From a checkpoint of a small transformer trained on Wikipedia.
Size: 16 layers, 2 heads of 64, MLP 512 SwiGLU, 7.87M parameters.
Architecture: RMSNorm before each block, rotary positions, no biases in attention or MLP, untied embeddings.
Training: a variant of Muon for these matrices, 149M tokens, 4557 steps.
MLP neurons of a small language model. Each row is named by its layer, matrix (gate and up: input weights; down: output weights) and neuron, and shows model dimensions 32-159. Each number is 500 + 25 x the weight over its row's rms, rounded and kept within 0 to 999. Numbers have three digits each. A neuron's up and down rows have the sign that makes its largest values positive.
After each neuron's rows, "fires on" lists the tokens most often at its 100 highest values on Wikipedia text that the model never trained on; "fires before" lists the tokens most often just after its 100 highest values on Wikipedia text that the model never trained on.

L10.gate196:558557497516486518499494474513482479534503502490543484530476494519518474459530479445556514472507491521501482483503545494502526568506486472452526539506522523525485460510503482528502509531473470511507492442413516480514514488495507520481477561499530497497486506509493516503495505528509497505481485493545527509513520507532540458554535467521523510507523508485526515478514462477488485513517
L10.up196:495488565506520509475462487506481540518484502524490498495513476474541554511500486512466478521500502501532525514539525503519540543504480479492484493483476549524520485518513495493446498462485474504541484521521509489522493485439518494479502518486505519496480550447514460503482449523469469455513472451510512505525514507499513513468513520535456482496503518492532472525501499510473489496492
L10.down196:463513485512475470537484495508504506486503507538501480547483424492498491505503472487493519573498499491513514517527521524473504483522482496504477516507507497512503479499549483493515536520495471505488518495467494540497500465490529461510456497446492477554481542511522458529507494478523501466505478481498489501503507527494525513447515494533553478507524562516482504517529455495493473520522
fires on: "\n", "==="
fires before: "|", "\n", "|---|", "|---|---|"

L4.gate377:495472524526460481508505489496492497465472514476487524493509486517451501483459509461482505519524508522487530479541542501443456532543471466489483528502486509457476509447487557484469475487509467503527497512530551525551448497525460497498536500476501520494489491481472445498468525442472479510473482505476514493501519527510482479492477504493514506475472455499472541504460501524499480540522
L4.up377:558504541495484502494518504536484527473519485501531490468528461497504487507524484541462510467493449499484495538537466491487505497507473527482485530486495538477489501495485490482551523484517491487527502512527514465522499498527515554491485501501474497460498519535511478491557523525494467478532499467530505544506501488511458476519509510508492514512503498497493434501482511521468511529537
L4.down377:489498461487491543512469498489455494483487480515520524505509503519509469461479468526507501520485504438464468500490507524482531521464473480506508503484491460477512530486499485479428487501498482506495499472520476503452525487494427477540506495501520494533517505498504547514469464467452498505523483537499540525498523479480529509490497441504465483498505508536495475499491431516519494533495
fires on: "1", "2"
fires before: "9", "0", "4", "8", "7", "1"

L4.gate337:484469508475466482508515528483455528477502526488489498537477479485506477536469488462494463487547488506492511528519536514491495492481480481532480500479497486465471453482514478495513461472521520530538496496504507474448477479500508531503434508473488477476509432515492489506524500501496478490503524511522498479505476498476512494554502452495508523519530485495486521537493458477489532492430
L4.up337:479490531480459525467511526485462530476469457501506502544529461489443477536497469505487465508519489519506523497514477495531537528548504500509474482487446470497505475490502505499576493454537497514481469450484494500476474510472501517537481519466448491468499477508480520515511551486472484507466489476527507515469492484493485500516489493538511506497538464482509536531486527498462495508447
L4.down337:511509476427505513486493551537471517503483495481473496520476485503497492531506501496454445480552520532519465509536496504525525487518490510533425558479511509541464494511527499483529529503472535503508523516519505503484452497475467491500476528471498516464508473503510504531474516524496482498488487552506504462494486519491525485509432470511498539532489506467498506514518485500486522476495
fires on: "0", "^{"
fires before: "1", "2", "0"

L8.gate255:528495489519488493449462480530515508549494482473493473500472498503527492494493501508509444499519524519557499481541503476495503520517511507510505475474499527499464467479498481459510470515545511519532528473452477506450494511545527500510480507468489523519456490508496515537480488468541479467493505533447492482469480508487531494485493524509494480489468511442519517469468468535507491508474
L8.up255:489539508506510510486496510497577502524486463496518494541504479498501515510489525495520488499477569527504485513549549461491485521491506497502462504516510515485481482475492482482505504532533504537500566500486495516539458527526476523483470507527467456524475515499512493544496475453515536494478505538448472484435469440498519508506539470513528470487511485466488520466508436481506482481509
L8.down255:485475486538514528549525497474502537524486525459471514499484497503447514460481522536518475506505540496498492524521508504498488491494503505450462497514554521519530536467478510532474562505471470512473454522474525445569505510492505509505495510495513480540524507520514493503495481517509484485452514490523495490512510514525476437471489500514478511465476483542547485531483554528484466505483
fires on: "–", " |", " (", " ", "("
fires before: "1", "2", "0", "3", " ", "4"

L7.gate498:497500538495457511486461489535491538529512504483470488452486517482547509525518498501529489509506485531571475505523494519507533469480467509510515500536499543499498474478524475489465514511538455512476495495483534503462498486498468528486554501511469524526508498520491472503475471506506489486492480472516550495493512479485489575486554470520495518544504489466499523445438487476477525493507
L7.up498:518486488466470483483485534467536494502490495444523500508544491500492466507482507520494485541470470508506508498545489498489543554479472484480486479485493512533517476484472497483445512503483524521497541487476502501460445524454490517536491560522518520570510471468483486509463474530551500488506451517508505497493539460505516534507508461509482488483492529491512505477505504508457527537501
L7.down498:532505501454501503468492499471487549453449493505493516522570484519511474478496480435526487464490482486494496530456547499541474477502513497534456508512505532476440496522509516546484497504506538513520516490506501505508442527501507524516455513501488507506492522507526507523565477506515499523522483464536485498470547502566485500457500484505528513480502483556500537449509493532497464516486
fires on: "′", "9", "2", "0", "8", "1"
fires before: "0", "7", "1", "2", "4"

L12.gate486:505489490540469522501483485463493494489483510460528487502520462534507501512469499508511492499505475422558531539524533466493509505492474502509494473523463500503481495550491525473488491506483487442509499564501500520489476538522495512533485453542538470524466525490486478471508493478499504521486516504507526465501507490524477457522474518508499532466522516514512500536515558498469539535487
L12.up486:490491491535544481461486481497466486520466450495516483521511521489555497540489529524493520480514506538491479471466507477493480495531485522490490445540521494509487512518473487475516506476503500424457493505487524520514465510544466503520502458497518485489478496509478497487476543512499487528526484466446510496459504508547508513476533498532463536457500529533513525495514543528484471493494
L12.down486:497506546511487510472502485502539484474502500526494501491501494487474518525497507466522508487452539532518480495488530510491497462489516502492508525505532544516558470464482514521472511539532466496493492547488523487537482505513494527518544538485497472495449488505487494499495504491534453441457482521533437514527518500511486506481491524461519474494518497538492531532452485502510486549565
fires on: "2", "1"
fires before: "0", "2", "5", "9"

L7.gate245:496474515515546518491540524504518490494522520504471520520468505494500508532507516539473502491447500472499443539492527569504490491481514563507448484526473482525504479530509472542548547500490509489490525481468519495496496489480492488478494480481517485502556477494529503533504491506477503478513485488558456511509540493472480522466447476497478532478523526467540494490493518519471524500481
L7.up245:494470510540495505504512519495501506497511556502520520516520510497501532485492500519531534525502459507551505537503511576514493505486508523514453497508475490466527515484504485526508494487515489511484508522476476498529467489511514529460498490483477461480503557505488484544515505490473513468517507528525559535533494511481513474483462466487486519470439528511527482487458495503519488489534
L7.down245:504512495518529509519511521504488480516502522560515473505465521493483489523497452460509528509517460518522475541471493506546491525540517473517487508508522483497510504459502474473498492540474526493479511462470535477536514494512503550462476535423516508488504516498518477497506498507518499490502530495507509518503435574524522553522498528516491507509482512512497488505483470539521489518463
fires on: " ==", "ul", "ig", "sum", "vis", "he"
fires before: "\n", "sion", "ating", "ed", "ation"

L5.gate232:486498474475500506459525504536504521490480496512493514485520489429497490492481473521485516456509449484508527480551517478532527531497498501524441494456459504528498503529504521495512504516505515490508500499544506518511527560511483519470510505502520488531468509506506482519519486536556485465502491442473549529516507481500550482565521508491499516509502488495553485483511506477451497544458
L5.up232:507480474441481538506495466467493546469494498533482524468476497517543526485507506492494529506479493487486462501488484534481487511493479520483480551499477548503471472494490475495473535465505523432524466492493542501479510498487479504500525525483471460505491539524509495534462488467521478493491471496572484528506460494497492551525516447516479485506523490521499519513468544499505498462482
L5.down232:426497479517505469504461506497466557465502486540557461523547494536492484457541526478494479510484558535484446503501480511520498456466519470491515501492479507496517495503470523540505475491506506524466496484478488517482497493474494548495487493510492551500486515521493486473518524535494511494444496531476484501493490509473501511511503535511510502521524505459521479460513521532489481496479
fires on: " ", "9", "8", "7", "1"
fires before: "2", "1", "7", "9", "5", "4"

L5.gate24:500456515501497461490505523506478496476486482460535525519502435501497511527456473513486448507519478513523510523534564517495507514527472499489534511460488525499498471466543524488506489481517488466528518514502452487471519519488488496507501485536535465533481507520463478529523509457498496481529514522522499445476516460526513473476523503495500474520576483511487537466471517488485511544491
L5.up24:501462477529495490517511481512506523509482459459527498478499485484507504524498516532461496457477486508446513517469520596446482500473466524470486491513513507476469473479474492487524479457521491455537494498490489480468492525504448516484520496514484487500515523500489498512481502447489459504497513472535539498499527503504439506454506475527514538525532452507535465528514537485473492473511
L5.down24:496505503487534507521490512520486492461481461471532436507475456494517483490489490453492484498533509494525526490540500494517485487507483436467509524492472536530511495483536553515524519472490506498443503513508485489478506486502468477457461525523493521525479513527488461536504536485537495490543445521531506490494521468516490475472522454479510497497519508504508525466453473486491532518528
fires on: "0"
fires before: "1", "2", "0"

L5.gate239:500467534484515512503498506500493533497526495552492491476513476402505514486466492517508477516488476486503477525526495514479492539534448498504480483495484494509529531467523502477497467545545514489548478487501522458487523517494499481495490518518477492514549508509494495523539506509482478519499471466539495526553487534464478540482468491537483531490516468489465519498478443457504491508450
L5.up239:502414497506502517485480535518504502461491495510513526517475501465460507492483499497494510513463473496497504499499492511496517488491474449507487472487490510507513469456531466483510467524484527532506510485511504507471516536455475453511518502513475533512504527512502522514534525471480462506512462468548523532526490534464504511488445477504488476517528489520458495459481452452482495531506
L5.down239:506478477517525480547465527479523502470499517494495460487537481495513509518487570477450511540490495503545515519510496500478501514518464499487458531524471489505536541505533473514560494530569497506509492509532511476463463500466456512495485505535501449498527494516520486514515511502470498499468506534515533524524500555523463487470468501499506522506479492498522492485553491474477487515504
fires on: " ", "1", "2"
fires before: "2", "9", "1", "0", "8"

L5.gate253:507491559467521478488521511499436524517493501470495486505511498494506503468488491506535526500526491477470526512493504494466543514535482497489473432533452490490529509488443545558498525546530494498517520476510474495447543535519535448478485480512489518500494497489532489526478520522447511500497517474520548528513523532487505522522520514550510502517493472486495473494542489489501512501519
L5.up253:493524546506503495505505529502470539487516477507511491476535498481517515474517484485555484525521527460518495494478514512501549455504461514497487498479494524491522486501474507518462529597494508495511523487471530501500550518527512456454509490467495529492526512495497500517502473512460507529507524516503551519506483547486502500512531497567542513515507464469507479523526508439485445499481
L5.down253:477463537517491525506460512493502539490503513525499465491507483498516525480480507479504490512460454522533548515458477529503515493512526469459506500494486500503503484482486423490535508529462436491490506511466468509520500533436484494530534501521475514493472494497509467481478423501538471517507523500488493490499516529517508523499513513534463484464499513525515502493516486487512446519496
fires on: "\n", " there", " of", "There", "ac"
fires before: "\n", " is", "|", " are", " were", "qui"

L7.gate333:484452527476481467465497485492468537534537461492470471490495528498528504476561498520519489530527499538577462502483550470496498488496480494493488488468505545498506503501533550514507532500524519521501527533478499490482460502502485486477521502458473526450442481492499488487509444524523482518479468511504519500521492489462486507507506556486484472513494490488541545466458492504464497516480
L7.up333:493530552498498471509484507475517508541537521476525427525499484467491503467526490498508527461487487531545505501514526482493488526473512508516496472472490539508583494489491503523446506487495519473478493524484483517469489511500494460481485531489490518467505528499519461460514520480463510489514433480482469529453511523493480512478474531496489463504489488521538490466473500522484508488458
L7.down333:526458491513512533439517483480499535465535538469501527502473516551493473503508499491490494505504542494472526516467496486529547511514466530523495506510496477502540538515513480502505507553491507482482508496510525502490458490488507534461431513520519444524496530494472525505473480451535523521522489514495492496515491475501515517435489528494500502490511494533510501505480529507489507489518
fires on: ".", "9"
fires before: "0", "9", "2", "8", "4"

L3.gate84:497502524489506466546538517501493520473507501499487505517498505488482512525510473454540509459482476529487502540590503513500495488503463505480480505521513461480492480496494500519448526538487487456484519485473470521494525488441570528497468503475524514476490533513528479471514527535493456491503485471493486454467508470511519533493537452509481470498509508440506498479539482503490502509516
L3.up84:527518515527518508500519493486478514515518516486502487519514454523518485464496492498480495516520521587524496515526497460492505489514503490471447472495491499504531498528500556504472517555477505527503495466434480467508534540521547512501499477461531503526492466463519501509498532536491458449485507478467566484497510542552504475522509471551496523460508498483526533502561507497500519497502
L3.down84:488528494469522539498457524484455509531470499496484520514512491532507495514492505471502478451468490492530465507501500487509515483482496494450508493487478480493500515495534481517512445513495474507499489517520496549533540513464528443449484498515487541489478491480508488525496461485479513451491494496531519516531483486517498507519534498518521477524548513552479464465494496482515462512499
fires on: "\n"
fires before: "|", "\n", "FRA"